python train.py --n_layer=14 --d_model=192 --n_head=2 --n_kv_head=2 --head_dim=96 --d_mlp=960 --vocab_size=4096 --activation="gelu" --norm="layernorm" --norm_place="pre" --norm_eps=1e-06 --positions="learned" --qk_norm=false --attn_scale=0.102 --bias="none" --tie_embeddings=true --parallel_block=false --init="normal" --init_std_qkv=0.0361 --init_std_o=0.0068 --init_std_up=0.0361 --init_std_down=0.0068 --optimizer="muon" --lr=0.00715 --lr_mult_o=2.0 --beta1=0.93 --lr_head=0.00624 --warmup_steps=200 --schedule="cos" --final_lr_fraction=0.03 --batch_tokens=32768 --seq_len=1024 --doc_mask=false --train_tokens=307300000 --steps=9379 --dataset="wikipedia_en"
MLP neurons of a small language model. Each row is named by its layer, matrix (up: input weights) and neuron, and shows model dimensions 0-191. Each number is 128 + 32 x the weight over its row's rms, rounded and kept within 0 to 255. Numbers have three digits each.
Before each neuron's rows, "fires on" lists the tokens most often at its 100 highest values on Wikipedia text that the model never trained on.

fires on: " =\n\n", "\n\n", " met", "born", ")\n\n", " born"
L3.up507:081105149115157149107108105096107091125095118138149159170064149134183155128152116091091123197167046107154069129181118130103133171159136108124101099106082170159112110098089154169139132102134104088061071153167154112105132112178145109085117145105130132150124109091155086072108129149115164119115122120190138088135169075143137099111157084128154199098114177156164185143177147125125167137114157108062123071149115155126082144141063196091130095102141177146112090089129109113135153061134134177181156142131156110135189161140096103132218100125175147095168121132122100146123179159108118133

fires on: " al", " that", ",", " also", " e"
L6.up254:134127149088141157146138140158080162113122070141081146107172130108107116106187123186139116159109101191104175137074107112122125176126160155132123111094137119150094100173142147124125102170158116176118105093140164042068144108116082115148088144125191105106116142102190128154127110179157083131101153112097171057150155163132155140123120140070072140151114144167127187112142159162135097106147156085156149119108171234096118128135072088087138130092113177149151115173084146134217145115144129154082141071122129084139150163100163153108158074151074122126096142114095083094147094130145086069

fires on: "port", " station", " Jr", "ha", "han", ".C"
L2.up532:138159146108142136112159096117116144101137061165175087075105100095083098135098105129102109122173148185082097198142084085151172128115094166082115158124144124092162171060176148159166078158152115156083102144093089067108109152111107122106123135139119184171108153116135130102130085125105131084156156121145112219202160141082128125105116121125143093130067121126125162173107126060138145138173112123111124169135119189136119139069098179098126149097090141186164173152148151070123077168119128141089088134155187107163121174174127114129175106147125119153082170076117081172121181138138141094

fires on: "h", "at", " South", "am", ":", "s"
L9.up545:174095216118138105105123155122134170095115158164135151197122058115135068048136064116110159140177148139161137155148050115106039125123135121164131169094142174176175070129164088116114151116073114141147148136116135146151163129078151145093172118137151125126121089105117087132087084090109137142141113162076162138156083160094127124080056187154137052149061187154155077164074171153142153112140112160143144157168128171132115146145124131121166092128204078113057132116168133123186127104132161125123081149137129122139132144121136130114103135114108094150116120125107129078147136108156122107

fires on: " of", "sp", "aff", "ers", " Pre", " Inter"
L8.up259:190085157135149152145084091091156106095183066129064154147107096063118107113187146169114119138163163147147157110171125155095114140158125158169159165120127114123173105150088139165147099092138129154085114176121152186104119104110124062079099120123221142131160144138116113128150154164076170109101072138112109152119164133115148167097078167124128089135101105095094020134082088106139100097118163111116165115117139148151109165139158169099135113160148139070067139185106093124134203216195102133138164087159144113098161137134110120146121109119109139076158137097139125133087094133164100150

fires on: "|", " |", ".", " ("
L2.up646:144085125098129170184145121168144109156122127080166185106165128111183062135129206167181079088105188120164171124184144148094127090137111093082140111126134111110147125156106130153042081142052112144161105100082167113100126094162135148138133200149153120108139156098133189153135101154144135145144104214176072075176166102081151087157135101108129135137143137152106177151143067121077122140130150090103126153155172156112097128120118058108101100147176117099119096157182114118091141138124121133114123105143090091136104106108115141142183044102100146152097142125115080094129123135181140173

fires on: " ", " |", ".", " |\n", ";"
L8.up485:072147146114136149119098130166110151115138113170128125144111130148127160119115130198081163122094138129058162138104114084113099064204114140147085159142122179166154077126129157116063159070212129169107136101132157182158139128121122102123151120135131062104115158184114143117210140087143095092145116126148110108186073141120123133072114152140118116161117136110148109145099147132175090130159180116139180076114166130134152130137125196112087076118128149136098183175141096146154124076062152125104122074094140165191194110141157117080076146160092144122063135119126125058088084151097093139

fires on: " |\n", " ", " Preceded", "^{", " by", " ("
L3.up282:087118119167113103099147117057131151158147120152120093172160137139090086133139181151148139104116176130127130132129098133108105165122061123138143097099088174107093183166092148076069135137098152138124125094167084177120145074125183109188137118076148170141074161187138099191168150115109160140153176144110081144151128129169181107140095148175128152162147135131137148143117149118128101065101147146186150151131108166126114189129098134164108145130096135124198117115099135059125109142093092083097131087148137077122062162151095164173124094084100136168111152144065077174068048107152084159

fires on: " (", "\n\n", "-", ")\n\n", " February"
L3.up789:131149076096165146127114159071130126147142087173139167116093130137156175123127098099159116188141102151140071124107179128118149087058160082147105109120127135116138133159087127145114111078136092164128085100156188115093106111156167073095125179160147144102094133085125109088088148053121153054095110179200159109161202132110190157138178172171144185145078162159110137143136177176184118111128139088134090117128109167113144116145101180076142111111142154149124107125142107048161105119116135145172153148068152101142158124113148109111122063091151051095148122125156108122132126131178062114

fires on: " ar", " as", " respons", " Em", " em", " aff"
L2.up819:134162104144106130119140158138160090106200106123128151143158115157035119151111102120142080174151114133122195108073114149106112192094177081103102134049124087136127136183131109150147120157080098111120134121120183050111129153168082085102121096152149174089138183112120119135104161163151117170144118096098153124181152070071157126166103148122114136130061151120110121125090146127148099112162179150132160100133115098170085145159160046140187058177113099164129075165122126086156106159137093105135130101112129117120200150144137056119179110113160097121119196145138088162086118131136153159

fires on: "ok", "ld", " New", " Old", "orth", " North"
L2.up708:140122165162123114150143096109188101120156112058131128174151138081169147130115152160074164083064105196145115153128188143195094113143123171096092112147079120125099110148147143133215110163086176095096105149154118128134165122134108138078099049080169127172126057112138130164067124187087117188176137168119135094135141186080114152126099104155176106102182147104128093147173136062158105130120163149114121100097094080137112151073125111130116170128090154140086163093116090084064141148165126107156092158117165131165140117123171156120125087120165126120162078136172109130085162128112130093

fires on: " d", " ", "1", " of", "2", " |\n"
L8.up887:065136095135121095149083144068140106157146092061124145144184156097187124176193112124108050139151130126113100128222127080123119136155097158164141107061173108104133099136153159132124154139075135073104116139177103152180159136179160165149192088140165106046105122125148134178137129169112100101070190134145143106079112129144136110153113112112183106147115101134170109078097159136205077103121150103124083135107080190110132121160079178134161154133147169138165092130140153094074101143070158120152147096111147090083125100169144118171144091106081124115118119173114125144131132118114123148

fires on: "7", "0", "1", "9", " is"
L9.up858:120036125115172121125155148146101123147107076135118111102114105131162190129110179158113118114104118140085102165111095168100133087123060131122136056080070139092104140072127095080134139111162104188142087149133157113106129135138155089057165161096133132134128163156174159187128148123188103135155101074143143162160132114126161154088111166216153163189100107160134094166107083150101124041136078156110135145134138160095115077145118172122121123137154080131105136158142071152139107183139097099132102124149131125089071086190173115140107177095152131166146133152165207120103134118142185103

fires on: " or", " not", " un", " as", " be", " aff"
L6.up177:126142120104129161123141116128154116146150078133111117165109171148121123187102135143106159099142156105093147099148151141065194150076066127120099125101096162121113158129134114139151070153105117119094062132105092096111145094132117085152067095139083093096100104142204140065122074143139116138119142132139168162161177112123162182161168157086124095131101161164084126110065108103180096077209117129159181147139110182158111123145161075155140138114167131161167076185141107112198097074161134160131139104137134060091195117213129146166168110097114127096090152131149133086173132095109083144

fires on: "at", "am", "ch", "as", "h", "m"
L9.up880:117162140108099168139173125163197111084149164121082081185145100110119100107124095125144171141142167200115101137106154143151144146112131102137108147053159136103130135100122133152103107156051138141109116147091151164124111103121139199064114107121172114105094094100131146147097128170125098107115106133124139118089110138094089189158084152108106130120182137164104059070084185116131161084141136181110129109141142248202120179149152116176135139089136121173122150122084180142170152112039138128169150169099084150140165109106114141087123139153112125169201117151151151123096114079115118085

fires on: " ", "2", " |", "8", "0", "9"
L6.up828:060130122129077118096085122150100118148153060118132148079158078133158092109079119199127060141128120116119146125165151075092125170159096094126123160081128174109089149195170182098127081105095079138145158134117165155158189123177123139119119118161082096116138155111163109135134208136141155125075142156093144153094111088165169149163149131125137127144112140142149117077108154163202075127134129189152122154167131088117084122131137194097121134137126106092167075147106166088142174148129092125153171112151090120120127128157104102067185134118040127105095094108119124158115202124205138098

fires on: "ren", "\n\n", " (", ")\n\n", "-"
L3.up382:154096096140112178098139191058135147194136131169116109120074180128163172119186137092166152144165066153134068108137121172092063129109130120131119133142046121152129140154034143186145103115114122100158153077160123101115095113171158123119143164129128084123093106039126120111114155152066186097117143180142138134143113165145150112113105095106119175098189149140166144106150163179191178142077104123106125144118096148093116135124107140135123161121113134148108117130141098086192138126163100135197123157114131130136170161094141077122139081098092119106074128094075080074166159141158083132

fires on: " New", " |", ";", " main"
L2.up442:151166096147129133199171117106183102117132079124184169129155095116130136125111113112105134179051127126080101171128146087080093091132090069091102128100119164113081169113130127132147125181170089139158134087144057078105124140146083135151154163158134169153173158159114145087101171140138164177153143112140111126166179153096108130133127124063155113100157123142097130122117132104148110160147118051138144156121084069130111085151119148128158111138157105204087148094113100091150158080150120089133143111110133075065116123135106152134096174136170139075072092135128143222119189070187126191

fires on: "2", "1", "7", "9", "3", "."
L9.up335:074072143138065165148150133127123127087145054139103146137187136114155151103177166079155096168142063105085087138189180125124141189086126183127094071137087107111137152113208092089175116108126103139139106124096114150155134161181158125155122107177160127112123064107170132141152112115146065120094130112111209134131171172136101188135121155122099153126127103126071148171110164090111154164137120118153133144144132167123142113154066107106066197144118169134087143101143170132106114129064135136065069144118160111115097133162129105141113076122097141065116106129112178186078116154103165115

fires on: "1", "3", "0", " a", " pro", " is"
L8.up543:152133089087113091057137137130103125139121090114116038108170177146161103128144132115145049088102194125135096131099125152167119152137084128120077104124171098137100141127116133144145104058142087186114093144121123185104131142188143131107135105127166119165158074120093139166190126155164157114190096100143128113133111123138144162141127162154125120097126196098163157157192104178082128094070152152077051134208127098139110105132111172134150176150119137117081158100126089165152048131125168083114099141111169124079165130159175088168123172111128125142133120160155121113151098034114139118

fires on: ",", " also", ";"
L4.up493:099089111130116166071169112141070105121096098121112193116169155123116192097117131105171130125079125145108155163176153122083115147107100153115155097117130134149110130164156145140127054164095164129120094131155172125102102107051164161152085140134136134092120137072144171128113150168114088151139163131136123072112109099174125166145098183173085172139169093100166155113081171128117125095108123045089131117146117189131091145125159117159126145115067096147175143056056133129184162114152098157119062157124115144168091110144220155095127119171117094154105112098164098149178180117185158091

fires on: "'s", " and", "\n\n", " (", ")\n\n"
L3.up177:141115151131122163116161152101129169131146070199186096123057144137148159164136123110173091131081184113120091115151117114096129045103141142195141154088110105138132116165060124108187155094106136143142063096090132085070121139137170112099139113115135123101093112088171136103102116066143105174128146150137144109123147152160102135144092125160113169122147199107123179132135185127183185107125094133174159081099147165110120107150096069176079170082129091106095168081156122096142145109146181149184139099126117067139153151115106123123152056117172092086136179149194071135162129094131101144

fires on: "\n\n", " February", " March", ")\n\n", " May", " its"
L3.up66:164175147115180152104085108103123123160092124192114098085086053170110126120137091079188126151137164202089098151142121106134127153127148199138080133101096165137142107132110139155134109087128114140079082168143157169176117172130182125084155129117091195067179135066152140131111123116129114123150153162142118146188123164122158125090066167125072121111130121117146116107123117164104162148171112044131112169126123187120109143119078115133190136119125108110110133062142137107128134077101200153131187150092099079113065128155123149160113091093154065137145115088132082117105194137176108116

fires on: "ford", " disc", " dist", " fail", "ce", "hen"
L2.up44:139147140166127107129118161130158173168155090139136181146119152093142107120091160089028106111173098089115125171161089115121058073135144171091091150080172125124091137111142110120145107080099088148170113108181104106098167139079091122190182155081116138170103149069138111103096122169120136098174196158147105120137129106131133129146131143111143148167171169147104165144173117032098134173066144086103131100153108108081124194160082146133137126150134098162109180111075150112097137111139207132144127165097150154168148093124137137084171086180147103088116141143146092139081124120141148054

fires on: "%", " New", " |"
L3.up825:093104121081102097188155155120193149139129110055168155074100106101142089145130192125127095101080127149164082153116109141142099073117080113095118145144124135073098127089171120134139123133109151176133134083137094146138160077100094139104183188122093196145158136164144157139121124092128132176137035151187086129149144143141068116147075136096137192125145174149148142120125158107168146164151148123130098108137176098077080111139121085115173108173142176105136066100199160117173088156190132128100113129070070086089121139147179127165120115125170084091099126108142114175092136139154149154

fires on: "\n\n", " pl", "ground", " expl", "ort", ")\n\n"
L4.up149:173133126102144171074075126127128141113153097125046143068050119197149119137154202141125127143179084153117127174130119114137160115175106089089133132158117100091100122095093157148102106072119113132105110155136081107087125107149167156178104171124112112146107111113157165122129108150175163080152150126180103151209156103077135090158145106168133159157125165130146151160120121218164126138185074118102113131091138195102111141081064177120159151164142187165111139121088135094116065056136122128125114112072135133180083118133126074154102075119128127152086144148129085138139178162122110141

fires on: " ", "9", "0", "1"
L8.up897:193086129087132124146120145141098155165066127148145117080162104144149175077125133159074177130097127103108165140098155096115090145124088101115136131115114144114107121117124095114109149153089137159136135121152156149153083124120141154185189107142156119155127187128105135160086152121105162134128187067122169141110048161144186154126148137091168102098107145107140154198130094138087139117077059164141082142174105067156103095131080094096058112087131134165056157080164156076183109125102136091129144086089161126093165142146219139145101181118127152155196145164121174154102100120076106109

fires on: "0", "9", " York", " ", "elt", "1"
L9.up370:073119165126123143127102151110086108117133101185098110093144124156128143138089109230057146117130101151112106085105101092088210166127096067108111047168134107106173136150101073132133093042163082127197156110159099137107186126179108134182158170159137095128168150126119122169125130155134167119096129112135175110125066121146158095119125123149140122100173141147152199181139142098087120155171132189088127090105075125139073097095090104074089129179155130150148112145201153119124122136138119085143124092111139123113180161116128199102143127091136134158129107119092171144121177150140120106